Weights of a small GPT-style language model, trained from scratch on English Wikipedia.
Size: 10 layers, width 640, 5 heads of 128 (1 for keys and values), MLP 1728 SwiGLU, vocabulary 8192, 53.5M parameters.
Architecture: rotary positions, no biases in attention or MLP, untied embeddings, normalized queries and keys.
Training: a variant of Muon for these matrices, 13773 steps.
MLP neurons of a small language model. Each row is named by its layer, matrix (gate and up: input weights) and neuron, and shows model dimensions 213-340. Each number is 128 + 24 x the weight over its row's rms, rounded and kept within 0 to 255. Numbers have three digits each. A neuron's up and down rows have the sign that makes its largest values positive.
A block is one neuron, or neurons of one layer that tend to fire together. After each block is what it responds to, as a language model described it from the Wikipedia text at the highest values.

L3.gate30:133081162095107171096112131145175123109097133139170110126095124097142125135121115124171134149125091113140100109143098097117091111150105107110162136138178091107125095173119088138102080065137119130120121082172121086141090137156123148129148136104128076114151155119129130170137158127137103135172114105120072152121134159093070126120087160160105111106130092148088136134144158133105130089097
L3.up30:096108139202091074122130102145124157112143134127144106172150099132125129140127130101164156102113115135126119150082141095095111179160130089130113132164120075177089098152122095117127136114100142131114124144147130121172141139106146150124148127128151136127132116140123113155108122124087111139141129140109127145165114114106118081116152160133141160110138093115079120139118170137129137116121
L3.gate171:154090140142103107089131134077136127124138166188147118127113090146155130100126085125108155137123160136139147141131125125121132146117139141130178138159119127127097155107142147109104099139141106139152132128063105146111168096202147091172113129102144151163131134139122172108147122111110119086051130155077115123111172101136155112146090117083131093140095102106150151099102113127110173125175
L3.up171:125123137109110150132148121112124087149101075118129127148137114132146129123119133057108138124146119136160148140140152130130119142099132087097127134102149149154095146150152122155138134102115149099177147137130085151115150091127129123141121177133117135166096140141149155156145144116127114127099127067117134146099119159129108151131111135117136129120077108150142160091122120147113139124107
L3.gate459:097138148169202148122157134122151121088123109120125099171150113152100131144125138112162123145113093113115169133137106094120161081162127137073151160140153163099112126142160159093150144135127141126103137129104134096103149130130159180177151129130129131138109152122109149092101135102109184110149163140133058122158116160092130156134155087137127126143093121157133132074127105096122136113148
L3.up459:114127200142097180149123135127131133142139097114148146148113127139104185144140180113144104122117135119083124118150100141098104130147108112145167169167126112103152147151137125109104133108138119138122146142148154165129110127099141146126137171119123131130108139158143131126106114110171117081127138097132130113129101150160147141140161125108122139172098094129183153146152133130160155101102
L3.gate805:163151128140117113123101114106127132159138095119134141130083109135141139116118132149102104135131121116156109146087127080077130108114062093086145146168123139163127154148141167133122115153150149133120136132099119128155099100140141131120133137169090127116156101134166148132148107138121119146145155070154133169102139092131164158095145112158122148096089094106089101116146116125143109133123
L3.up805:109100159090083130130147109087122133120155112117151133147087127111116143109148138141064129140128129082142104172109132078080145114144122136112145128105109155140114163158121158128126117131118150123154142122162119119141099093122143126111121116124140199121163112178129142128136142094094131162169143102134116175102091135112128109094124107172144167154118089127114170098149133151131142111151
Description: Pronouns and contractions in quotes. First-person pronouns and contraction pieces inside quoted song titles or speech, such as It's, She's, I'm, I feel; weaker on mid-word fragments like til, se, so.

L2.gate667:096134130141126122146135117123149108136132183134130158118049123134149104133153096119211147119107141126057156147148118125174199162116132105130109111129133138118120144157103076104118122097130147104161150141130137151125126141142174159105109106098102146090115109123154144145119139117070132122122127153120099142166106109158127155129141130113148139132084159137135126130107153154149134122107
L2.up667:106127082131101154180152129103116104100094157128123092093106121089134141087165105123146141134111160148090115114148140118133166106117120077134147099142143125115124116137100122134094116073158103144159104146157144124140101105152130171136097106104121146102148116138166135168122118113108118129100139134127146143166159125142132121124156184106146140127071177114160151142152153132150113141119
Description: Relative clause openers. Relative pronouns and adverbs opening a clause after a comma or noun, such as who, whom, which, where, plus some participles like depicting and having.

L3.gate351:119142063137120134124162143124186096165170129110131132135087142135122124136120106178149108138112146125098097114062125152115090106103165107162147123125161149142116135121090111135167107109146111103189105121115166167134102120170114160112164109179159146155123159146120146155131095147141118108122103150116143127164121094106116109147129150133139102123114116153144128146092145126137122112146
L3.up351:122127128098144160095162099134112110118133157138143114125135117126098094146127121101133134133145138162124142095097156182159127164124125123154140117136117123120145126124131142181109134136132110076118128125081117156169166190115128134077136143120133155122113169135129122112126124143125110126157108135132105126138110138127104093161134097104163166139126128142124172182136123084110133146097
L3.gate432:147103099105093135099158122119147129158058124132121112113115124147141130082111121120134113124135135214120135103090149174128115097115168120132134124128176110144106116121124155094084116144131141140119115106099163148131131179141101175113171137127133121114115132149130143150111094132140096129139151150108113106114136111158097130069147109126126169152118083164125106140124132098098132139135
L3.up432:129134101145077149070092094148158117169078140136143158170132125157135099151131125161148118101132153150118185106127182144134089096130152128124119104126123130138149131094153117142082125165135137104142119080110198146126136157153112111153137138144161101097135179148123158127158096143112105120152110142102135095135135159134145147126113126096123144108121117090076119142152116114072179111121
L3.gate454:080155141159107160103142142148083101114117107121157105158117129147130090112126108126138121114138158173112128109101147133172104113136145115172140101134147168161140114105103146095149065104120138110114100091092172117138122124130124142130187104110103108129082101162073146157093104202148119110139173158111099083100140141096139136128137127119152113187109151106107173144184151135094149110110
L3.up454:095131097185111176107135118106136082135149115085136060184150127171132106111129135112143165112131116139130146086085133144144120127173135110171121118126135139131115084124155149080135113123136109100102125108107193144091085117123142124137156106121134110117089166137110097173148079146135129070142147157130113129103140139137161146089112116098117162107140176113119137153112110111113151086152
L3.gate1004:141117068112128095120143112125125135128109123152117136177098132155144136120148097155157135054126165175065130102098139144128139138117128072058101111136109139171118123167165160118086106101118134137144122109088143143126111150151116116124094066148131167154103145118130123145092090155153101128120089111118132085149109138151130134140160119073110116110142088105121145111129142123085140140108
L3.up1004:162107117121151094144111104124133143140114149154108069147128096118115101099115126111099133098112138142089117110129172137155105115114094087126145142173140170208188090163183168151078147151160143148094106125118170168123171147106136136132126131101120135120139099170090148138124124144128104155144158117102124105118135142092103103136146136090118145091122119145170157132110165149108137180133
Description: First names of people. Final pieces of personal given names, often cut mid-word, in lists, tables and biographies, such as Freder-ik, Rand-all, Jac-ob, or whole names like John.

L2.gate1145:100156132124171162110154121122152102154115126131138121128107125118167166127085114131140115121111135119164128129134098138109095098159136152117174162092122174119092137174157131130116113086151101087105144111074102128105134113180107090065129118110147119167140137131097151110134120124136133121136175119139179101077064120135189165117131158120140113096093092158102099119103098147147140119131
L2.up1145:105102165124107148132088132168188119126124093148195140129069116089160129119112102167134148095078116121118133116142132092117117109188113113124118172094102163081145082116120109138082129103156137150126122140123071135123142102151126150082102090140136126103143142162080159130133127122117140138116131132139123124107094119127114115088112108095169131118085129145113120161104098096148133122116
Description: Roman numeral tokens. Mainly Roman numeral pieces after regnal or ordinal names, like Edward VII, Christian IX, Frederik III, Pt. III; also date commas and capital I.

L3.gate827:102089118120103145111147133139129126170147131150138156103107107125093127141114108132136078135114145135093124141141127088136096163164114137172135161135119109151154152122118121148129081114107120139131134140123150172125147145117108161158147145084149123129162090124120128133117097108128134146104121139146141094129157100172141101133119100136123130132154150123126142164126129159146153134127
L3.up827:132103127115130171116113166173177112168135119096122161137128111138097195118107088135191145092139123138127115116107114097100116128073118126130123139145153094138150146107159112123149117125125120151112153151082109121159081116095102126143129089109097121136154119090135092116104079144102106128137099130155117115116160139162151146149125120126130119136068109147127151136134127133149156138156
L3.gate1017:123124091157138153121133144153085155143120130118108103142147114125106102137114128181106132099119128110110120126122170131150142130141103091136125104128141147122091165099124123126127130146129151124151135161108130148096099104143119117133124134176128076125150114131138101125139118053116175146108089128143094155136096145125158118151116132113111172180147101132124167126144152144113102093125
L3.up1017:114144139100085148093153117138089147125132123088107126124080136152131132161066093161127126136133151095142163142136100188155139171130149153120081118128126127145126163145136130107106127139115128153078132149161129113109151085147091133147165135148146110193150148149145139142112116105112121141127126054127132106089131133109158099146135116153100160113162164132136155142108148097166138106135
L3.gate1164:114076114126119122111142153126128147075068121119188124101126112122129099124132159140138173138169108133092129151139159128120098115109143123112138153163149109120083112152090151146135144143153141108160123128123132125125102143129068133091117143113124096165138151116152111148127124099129167172187080106116127163113119140146103115119144109110126133108134140144116137113149124102157124093110
L3.up1164:133106124174120129137138133171140158135108137165199100123140123142150096125119154133103180149152112125142119154134144090156084136133121129100110153127092095157139124144152126085114178153122130113166074130123162103085111122148075155111119134119116088129128107130126128150157118137130167137169107103132124146153110137130096123101131158121142145118110127130137151174150118102152134062114
L3.gate1568:112135123123154153145168171131149132158096160130113156113190119168122155147123138154177122115170131142124144152156135091142106132125118145110165136121146163137125153149125146156169119108106154127166153118119118168149123120131121144159134087121155132125115121139183122108130144127129162140146149106163103098132159129087115125108096110115121148116138120153158129123105120101161112124113
L3.up1568:100165150136150133117125088144179105103102175146143133121156118158117185134123106107141086116133095132113165116150127125153146164156157133139145113141158153120141114124110106137149109118128153149121104153113116146164158121106122127149129107109164059146093141124174135103131111130115169135176116117144125120105155117142148136154137141108118138141165109154148111121100130101192091149149
Description: Support, aid and military terms. Word pieces finishing words about support or help (Sup-port, help, aid, supported, reinforce-ments) or military units and ranks (submar-ines, Batter-y, Officer, NCO).

L2.gate1142:145114117128134125171132094116154128144097159131125149173107100146130141092118109132132119139123087129151118155125123093121118101136141114132125130143109131088121149155164127137148131102101065132140124148112125138138087127179145113159129094119129126149136138105121111118143149139124085141099084118133156127193123095160125070135140111146074130134083106127089155145154133177142156158097
L2.up1142:137097093133115159151177166119102103153114133108088130148090106127122150122058144205118149141109114133102121115146124089138087121143104153150154149126139152089163146164139123149133149128100096101161136166141151121098129145183118120132128118073124157158151123140105120156129102117112097116111122143153118105176112096136128092126110180156124157111120118136146119117134164122122141131130
Description: Capital-letter abbreviation pieces. Uppercase letter tokens inside acronyms and abbreviations, mostly in parentheses after a full name, such as RA, AHC, WRAF, °F, DC, kHz.

L3.gate565:134119114137095172118136126096131120134176096187145139104107148137142102105073122127148172167156115118123143118126069148144103136100110168104098107123147119096142165112097107140123113162100126143130136148149118154143134150130142142147115142155137112165107109152131073208119130081111119103116108125146129107115106150129134131113149127088114136129090137159126132132142178133126124156114
L3.up565:100104111133125122115150102147125122118152086144132140083104168120141152108118128165114144128131127133175178131169134119135098131102148175079126161111135113092121141107126133129125129130104128153127103166127127122072127140129106154194097153145115101134114134136128111125104149104120142099135097136160113136087142131110119120121152153127089098143148110148150144079155132100116123173102
L3.gate579:148112164114149166149111146118105100193142127160117133127117121138071121106123141110139122130126139154133143155097152117093164124106162166128128180161143104143130103124117089112100162107093114134142137123090161160140134130114093140130114158126112113136123128127138121132125131130124087114129115162120108115135121093091153118141137126131157083134105150091166110139189142117135104125139
L3.up579:109106106134127141170142164143148124151086126155141105105135107126137141116085091140145110134139107138110209101110157164124121145116109122136135110160142118132113151164151113093126143170099107142101149099130125117184115160153116174149127146195134124137123144165141123131153149061114112099104186147119081183124117101085154135137120192119141132114159118091137147130186113158106103087131
L3.gate775:114108103158156138122105142114104142147158122127089193130147131165155115169091108099115096135093132122157148172139097121091134160152152158090111154114133118130108130127167097120113145134107113083100167100137159160103088111144118126125114178123148138135144148155119071089130092139147176124108098131137142139114109139103189128099124171097134130159138100117178154162187098140124104127117
L3.up775:130115107144134141108114097118141133086152096134118167122133135124163114151113097139133105121065140127112105152164115122104093152146163133072134142120161129152152112120157105134147161148088106112192119083130148124150075108108101122103119167139151126174168141154154112082116116149130178149113135144135112109148128098062156118146116143118146119114163111150172160161169150160137133116135
L3.gate783:138091130139105054164095150145103141156180129128129125101147166144144150140117161109125101116122108178101146123148152108136082140084116093116114167108174142143113132158126110135168111142150097124131128091136101154161082119120126066106104165137099142133123145172145104131081099129091147136106078107103148170158133116091193118119151128124122111102091126152128149126112149171132169118115
L3.up783:132103115129140101130126155156135145167130121137105133095148136114120123139133130076141093116151122144095189145134130122132111165103159157149135130137129099141113091109132100167101125125114111170158111128129107114117079119120137102152158090130120095120140106127096118155111113119157098084128151116132162134215121146117162135145135106131142154115143155185128122134130095099137083119136
Description: Digits inside quantities. Digit tokens inside multi-digit numbers giving amounts, such as the zeros in 60,000,000 m, 1500 m, 10,000 pounds; rarely million or of.

L7.gate315:111171139136114132106140111141119106117151145068125147146107133121186123112133095133126105107121164092107172180128116128143102110087169114095120103137143121100112107094115135151138128117089163138118142132081095121087154147106130090075119127147147138179115145130136139149103077119106158112112127165134114139142092147136085175122171164132123126156144135094146111120125116131151118110164
L7.up315:116107138170106143155134194095117105130126148117146156133120138119163111078098088114135101117142099122152134106118141148175150125159168124144126109134161141114157132134143086151166114117132114115108123144142114098118175143084128146081106100136162086137134109131154111160139135107128123094158159094141159130136120158127122072102097181122126106167178128108158085124139108135146123116178
L7.gate381:120163126142073123165095117138125151133121149169149131136115135102114101114179134128136164132122122105141138137150105113136177117132122115175109123132143085139117127151086164171129110118130147180128113128110137100136127154154136118153170145128147121148108103165155155133140140156110129083122132113128161147136111145147118106145116132114097140124180129094139126118128141157128161143129
L7.up381:134122105083111116151106130127125083134111153115131141085142108179138135131121134125119122144164111123132112138101116099156129145118127154137150083129173161124092137104116179165125147116112151121137106192137153139108152140165115158132155135132128077165124136123105116163092118124092115099112152108163120122107091149134131129113127120138120160148131126096136127136123136150119123122137
L7.gate457:121126171141091132136170134141152117151123135119124117090117092119130083124099090134135136140145120109166147129130125168113187153101129136117091122112118136104136124117169091113120155115136124144138119155165146146138138140144112113133139133146108117150095129107071121105126093117162119091104113122141093138141128078108127125116109118111158116113129145084143117143132128157150164120111
L7.up457:155143122123115127161128179141172132157141112115105086133108124120149119095089085117149129109125109112127147164116117133147153147113128147127123109117108193121109068141131151137137150113152148114144142131078120131079158102079129141137156154136165111148110140116149099148139148122127164131130150084123109124159154154115130128130205132137111127124134155089154158127144146108152107094142
L7.gate644:163113167129110148110145149152126131132136126124130126092107143149123129117105105107097188132174164127113111160136108080145101172137162103090097123149117086160099102106147107117097160079166147144151132108150154106116116137093120098139085103161130162170102089169117148157096137174097138110145118100117135126144098156135157134136154151105117138121136147107162075124131103119119119128086
L7.up644:146119170142140072102128188137128121162123154143174125103094131147104106123142168158143109139127097124108090126178116100111137111124153130122116086118125115131078103112152132123141160120187110115156108132124125156116156134117152110126104115112144130131136128133132145141129127118106146134130143110115115107146107170095223129106119120135170160108175129122164127122086109133158112112112
Description: Pre-verb subject slot. Fires on the token that opens a clause right before its verb, mostly relative pronouns which, that, who after a noun, plus it, have, once, then.

L7.gate145:127117167137135098123148164172112121138141138141124129115152129075144149152143144136117135159140125158059113137125115122113094150124114109121089171111148103136116130151116130142110130076130157125152114096131138136090120130116110070080128120098096150078118111094112151102159132132164112126099169087139082125119122141131159118138144127080135153146129088130142141124126125153160087109103
L7.up145:158101177151129158118115127137120151114136172102102149155149116120143136117155136149082178112123126126152123144114117141082148122095130106139169131092133119130076142103173117110141140115158132108140165136171134165090169150113067133121132122079143104143109180103148135127129117124139122172147142134136116118117141150139162142136164129127138140139101109121124103116130116122116137094139
L7.gate311:141120147121130113148077140150151126081133142141115128113163148122088133112161144113105080125137111121087081084102110112139127172116100130105133173133129157115119145120088131112103128108122123158137095164159160157099084172173107109160141106117135085151135165116138102149114115112140119114130127120131106133106086122126145121109139117116100151124128133099153152126141139092164138121125
L7.up311:081123120167141152116110087143163151104176153094140202175137104100104140142085126116141125157129123111117120174133142109140150138145107150135086158101106107141137129141153158132134161093115133138100133150121112130121087098136205109142150124096150127102086107134139152134136086155124141156145140140155154151095139135131150102135151141111093143122130185123132128142130123120138094176116
L7.gate410:111132160192099103131133072089157131128125137136124176099137117115135156128095094147142144090091139072101113127100065159129118125111124124147080147174116115107127161161126105135132134133094110122144119140114128146132125084159122189155126103115134092144113104190144135123163137151120116100159130128099117094110118172067128111142123087150175184131120116133135164140155158119110130116121
L7.up410:114134139166205114119109090127145146126132119146119115121147170166125128126095149109138145129091138111128108118103156145144128088167120105125097112128120124129130161127136156157109109080143130152131108121134191142127140125135153121164128130086137082133126147146130131107136125125139091152151145111112077123112121153145116093131146116158123108123137111116114123098158121123126085075184
L7.gate1017:123162137148140135122093136107116123096152141121137119124148150103150125093128136142108093120123131100153126124139147095132087137119123115088122123152122167176098163121141105149117123116097105165129097105142123115131126071140146154165096129096122142120101133154146122133140074136129111116094116120103111093142089136105109125155138068142144118077102104117128128139134158106133175096143
L7.up1017:160135150112107117114100136118144069114135108133124147101148107119125164129107121207152147143126154126130148102106121130117142142139120120157155132114123154089090168099140155169157110122118133122129114108102164142129136138164133142096172123180112128109132122109134107128108162159154120143154094146131125141117118109081120128126131118072131156095097145135145112111180170130131136143117
Description: First word of quotations. The first word or letter opening a quotation, song title or clause, mostly "I" starting quoted speech, as in "I believe", "Water", "would".

L7.gate116:162107125138149136113128096166128124146110118154102121126122113157118109093111131127115137145137154163086078144131160129126147108118150104106150077112153143087135100117134097133165145125136124090114114103186134140098148148145133092099121125146146123182118102128124128114092126148142148107160120133101100153143129135103103132168140126137095140120125106102102124141128143122119143115162
L7.up116:136137129163150115154128135149132128170146117092124138125124135111104109118142099101153077166108149139119096090115151152122124100094149127121108105124167128133141149167156127110081098118163092096127131119130124092135131122161097153110099174130140130113103122117119119124109085152126059058147094167143148125156114131092129125133155161124100095131091175125099133088121128130093125121141
L7.gate334:076153144155120103128093165144102094146144139106139129122170150144120096126149089111167118113141160115136118146148117102144140138155124134096132125147137172143079166120122155119168131124126125082135108093091153119123154141116137138119138103149151145112129113178129115094149087143097124116136112162124088125097095158114129149131097109166152154166117080150114141157135174110101144091123
L7.up334:115133142137093105148149148146145167129115142143131119124150160099172115101104136118129152143098145121106112149135106125103114165108117172120101165129120115100102079130128124109115144128129126124143116112124138133155139121127130141134171118141103159096110062119123160087197110147112123126089098101130109160167113166103120137118145127115124081139114136155155121139115140146102123125109
L7.gate845:120140130092155102144155077138137135113126138123112141118135117116110124105123108139095134129106154149108116085127110149158135091131118138080089103110138086122135134119150126137090099118127127168141113098124135141110101107117117123147141137102137072134137148134086127104163104079110127069113112139130133151109086123098119122105146176163077125106119098135124140144151159097156129141166
L7.up845:110119136094089093120158157174112114100119104117119153103166093082143127095102106094148158157143136118130121161126118135147110142097128154138139142071108131154143138121138111136128168146163100133106167124110089111117134146125122117115144095135156133126139117146153164141137134122089109147129160150144113110153137145155131152173164140122140091064127142094141112117179147127150090150156
L7.gate877:098141132129115147128123169117090123131055115110095157154119145164119097143068085116131131113153125114103110106106105144098091116097123186117084142120158124105147101099130106136141154095110119162119139163140132142124123136102112122187155152140119143126155097122153094154145129127103142146136105176119106146087140163083152134136140123092133145123097129087172119111133105114186126141113
L7.up877:122157123158115104141151130102110120138137108132120151095156153130132079146116113130105102115132107093139173164083121113104146177123169146112081110120151137163105129170173135132082126083156121144113140137121116173118139132141123122147122133159122111132146135113148111094146154093119096103098160138128090069173104168134158163114108154114148126151153143136128104139123155132163097092100
Description: Digits inside large numbers. Single digits in the middle of multi-digit numbers, mostly right after a thousands comma, e.g. 10,0-0-0 seats and 32,0-00, plus race times like 3:13:29; weakly, mid-word pieces of names (Bucure-ș-ti).

L3.gate206:103133098109096148146136113090099121203122124124124156130101073176133106142155075098142130142071153119101145167156094141150140137124098140148116121188140133086082095128135114130126171108130150098156125131136120103142106103159147123100121124155124123136125134113118124123077108107183150119103131153133082115139089115169142143099119122078154106124143148122142138107101163132115130113123
L3.up206:119157142158130146155146130163088124124159133150080129172134109122127088131183155170134094162136180159074133165058135151128171145128151133145115090128124152130124132122114097093149162135167136120111120153098123117184161116104129102073125088114146118117114125165144157147114135110154160103119150120164114085156139124154126101100145144106118147109125117114132130137113168136148166076110
L3.gate982:124176157164100151129088150132104146113147121142112116121115124129103158138118128106143117133122139108098151088137142106085140119116151125139146137150148064124100115126070115128136143135155130084131124145166143141163120155124083088170155132123113132109112133142117123155116134161105157088115116130097100141133165154127126159138134160133168107152140079107118099094092145130069159109128
L3.up982:152178118198083161149146128118123137115125115145112089156118135185107136126117164102105153117140184121132131141147136124109138164065159105108105148141171123117102131126093174153117154123149141079147134121128125118121126132156165120121143094142143121119132173138112123133103141107137097135122157139138101164152138119141144144135117156147132125124146143090134102161157141107094095123090
L3.gate1503:147126120163106121123097134105127101094154142155120159105104165151148113140127114154145159148123117172108127121155104111151107158097143133146092140105171113124112109112096105141108145127146151142084133157101129101145141127126137143088124108137139188134100114122139131143142106114173150099127118126155103108144147158151093114134090149098100074120112145126154118113128114127139098150123
L3.up1503:175096156129092157123128129105124131146111158157058167099134166111120127135139120109142133097129162142169183096098130087116128141195107094147123087110160148144131129166139093148109130148136135082106117132116166138163115120158095155127112099129124114144163095119150109156156140150157139109128174108121138143137088129115125117129173112108150164139135131106180119139086122147121124132140
L3.gate1504:132150148198168081132162162118153114136146128117103147148149159099151155183122117120098131151114128092114113167134122106161126152114101159123145117130127152100092097171143142169107116092140124140118146154130158148180105132172090157140134076143119110119117159125156125139134165134149134115133138176134081182114103187122126160118132151108090082126128098141140107125147120151127100133141
L3.up1504:155140111098125145089144155135154075117134133149116133135091141144111141149164125152112109151105150138122100093080122161128124067106113129125120112126113153080110123152167140167120165118122097152107129087116148135110101112122120155096072138191135137111134122134133122106151104127137124116134155141155102204121161126114103107105148172094167088146133122129111102082103150158129146149150
Description: Relative clause openers. Relative pronouns starting a clause after a noun, often after a comma, such as which, who, whom, that, what; occasionally other clause-linking words like because.

L2.gate967:121138119177089148127120139122131148154121141117179139148142091193141119156113102138140094123123139120127142174147118130134113122140137108135117130165091182136088150110179142121112116111151143107121138115104144115118139146099142149135132128152106168091113145123101131113136094155149102126082134136086160134106155166177124157126118130115146133076140157073117092192098092127050173099122
L2.up967:128150146146110115091121150137146093169096112108156123110147132164162122127097087162155119120142118122149117142170132119125083118139146101169126068142114141109105137123179164157124116151142133068114170133118152106157095137111122150138115112136131124088130145126113111078140120194124065101101143103103118140103120153147130153102160118130117156104107117108125117161120085132130171111135
Description: Personal name first tokens. Short first names or the opening piece of a person's name, mostly in sports tables, lists and credits after pipes or colons, such as Ben, Rob, Jim, Phil.

L7.gate150:177131135139081145101114097121136116137096121143100119165137126156081122102102090106109137132130127169099148104121106168119106113124138135157125119144153179117103110124135181087114129126153134160125090092102192115146104138096119148132176097133132114104128119128138106112117107129158109120114128115125118097118156119146109106166114133111119142206123082135122098140120143105089114109082
L7.up150:142136124153097164118129128098111142116105135156177102166120117164165177130107176093154095147129131168084177120136163141124109097118140085163162140135146142128136134133161144121115084120129146174161091127082110118157118090151156129126112091168125116133098127132116130145164130093165154112140138083125131112133120117150126113140125123102124111109163120131068070151100131140058145131114
L7.gate555:145140119147089174090152091130145120108076151096106149141122142165125112118163145087129135123121099152073144136143117140126116119121132098115102163139132108132120118091123127107152134123084166134118116103083087180114107157119114164075128101127148135148135131131144130127069107106110159115191127137086124156122129113065099166157107153150113130124123071116167159067182145163107122156126
L7.up555:110177139088102102088146156149164172113155129141160085174114133143136113139136093150118135148110190156166144103141137115155106113110134151155131187103141129127100104128139137132120099103153167128104111137110153107156133103100101154141088134147134174145116147150123134125139085127118116130141107125151130156125164127110125099182137135129151073119114095150132101147163104192170137125104
L7.gate651:150135110105112164119148124095121103124141161113116078155148151138135155109151123150124144134118118171124162157131111120147106094129132142139128150099167131128096080148124128102094122148137105139129163094135168107130144148105148116107109139166144119114123110141103098138107117142161116102134120123120119169059128148136123115133139127122139174087115119119193124135158125132117094078171
L7.up651:166106124128117187142160146104142098128071122114143126136141157144171170112077128177103177111131121121086123121119087107114137103126147131131140152131163107122085102111140117150127128162169093134157132098118172146148131142185121132098160119158139127109107071145118134136126112133182107106129123132130108132117138167132128118086129109097107127091153110139139125136159113092108091060078
L7.gate722:118173103114116133109136112088116120089121138172122168115154146144117099104129112124115109114108110143141129097100105159090117108099116095139113133139149165123118076083131159125168119119107166109122106142131094102107146068084144165118125118090110093099134128108124136146173067125169143148128169141136104121130156097124115158122113053118102126103160135156097130121107115119103090140127
L7.up722:106123167133139112133120175112098068130128139143161120140132116128131101167163101087141160123151202131136147096119110129091115108128108125094134088108156127144106081155127108116143146093123110171122103136133119107148092116108112142144179104128108109091148124145121126084163102102150130125153177138115125120140102111079105118145127178137166107129106134125112111111184133126101101148097
Description: First-name endings. Final subword piece completing a person's first name, right before the surname, often in tables or cast lists, e.g. Carol-ine, Nik-las, Ing-rid.

L2.gate458:117128079136165143127134138132146166151122127133118166121107116121142144140103126102092115095174158135136148115115133145137085130127121081120097145141152099143100112086150090145097127148110145127119145136173095150165106098133125145102103139125115126154131099127147112124143125109085114124104101122106094140118145107126126106132164163137123110151147095135117103150132103102126108152153
L2.up458:085135120092152143146129105149114149105109104121121189118147147094161135111117154111119131092119114134141161111157125171100131118111132122179092094131113108096138145123167144110110117177124096106112122127120171142124151098141099139129131164096175074127125098113139125117099160135168155134099139176157137071101114110111125116132159125135120143119131119105115125121141124134140125142129
Description: Final digits of numbers. Completing digits in multi-digit numbers: last digit of years in dates (201-9, 199-8) and inner zeros of comma-separated amounts (100,0-0-0), plus commas after dates.

L7.gate857:137119104123126165128122128119153138179130141149135139125140136148151134143118097112094135144131102114105166140064102119087102116089126163127122157133124119101141085101127163124111118183109071087140135109155111109109131121131134106142167142122150114177134124145107119132088142132136160082148079092109121142143140112108124129158099110099140088126153101119103133156125147111124130112130
L7.up857:145094141147141112161106153128124101120128140116163166095106088126099085125116110171127089111124128113166103143154147126159103112148084080157136166112144126178136146096137136131137133073081135112118137115125116129162118169131107181138149110123127133130146124077168131127130099131119099131112114118130091139130145101118144119126128100133111119116113089104124134119117141131154113133136
L7.gate1404:129101112145162139119152140122183128131167124172112115102127104168149099109094131093074130150117146106107145129137133123166131151139155149117144119138132113135119132137118181095179131122147126121115145125096110083136145141122115140151148131072131147137069129057104099082128160102149095141113107137136120161113170102114131151116120098107118117168160140126126095160126122142106138156121
L7.up1404:141106135127151148137136125115131126148138127136159098115131094124161149129136144145145137127145152130130101141085131136160119090118116120113120164146168146110092099128114140123176189103159111079142087120120122105110120147146128113120115118127123157092162128153079111127145123128116131105102146179141148108179089132168182098121135133134123147155155101072139171130132139128123141173144
L7.gate1470:142112101093126145109132117113092156144136131128096109101099107083129136148123086121117161140148091129117113136128138145133155150141172085173167145086128132123141157127155135099189125155111124080132111148134080120103119121102104160128107116132135145159154122129120112106126149139137116125116102141136084128139159131151101080122108155126092119099139135134094105126154118067145138158116
L7.up1470:128126125099142160168120111104095095119150108181118148112162114132119101144123161087119132148136145140109113117135133110147103114131148136140138128130155133114134162113119088087130110119154050115108129213125125144139110161146118150116132163107156131140139107127174120124125184102177154163147132109103069132144120122132168140150187165107117137103137117122157162102119149140073144152123
L7.gate1701:139144142142144148133139116110153142138149134092140142086148116095131129094118129164121138139084111123134155100140141123144129111098131131145149155108133145101128142108120108120151104116126121143179158116109163171156138137104107136119143135127115102143143107127139124121107141148139133137108102067113124106126174077165137155105137145113163136127122109111130110099146131139114111147136
L7.up1701:113116122159147124078126112124148139117135127156142099087107118140126115140144116136124141151067095119087148105089150129144152128087105117110146100113107171142179144108157130152129091105146140124132135149136108121130098159112090116081159114115091121132139133158136174149103108161148109117110132120098122128171138131100113130151091135148143111111181097097117109128155068124152115126126
Description: Mid-word capital fragments. Inner pieces of all-caps words and acronyms split into several tokens, such as SH-OR-T, COMSUBLAN-T, (AH-C), ENDURA-N-CE, plus pipe separators inside table rows.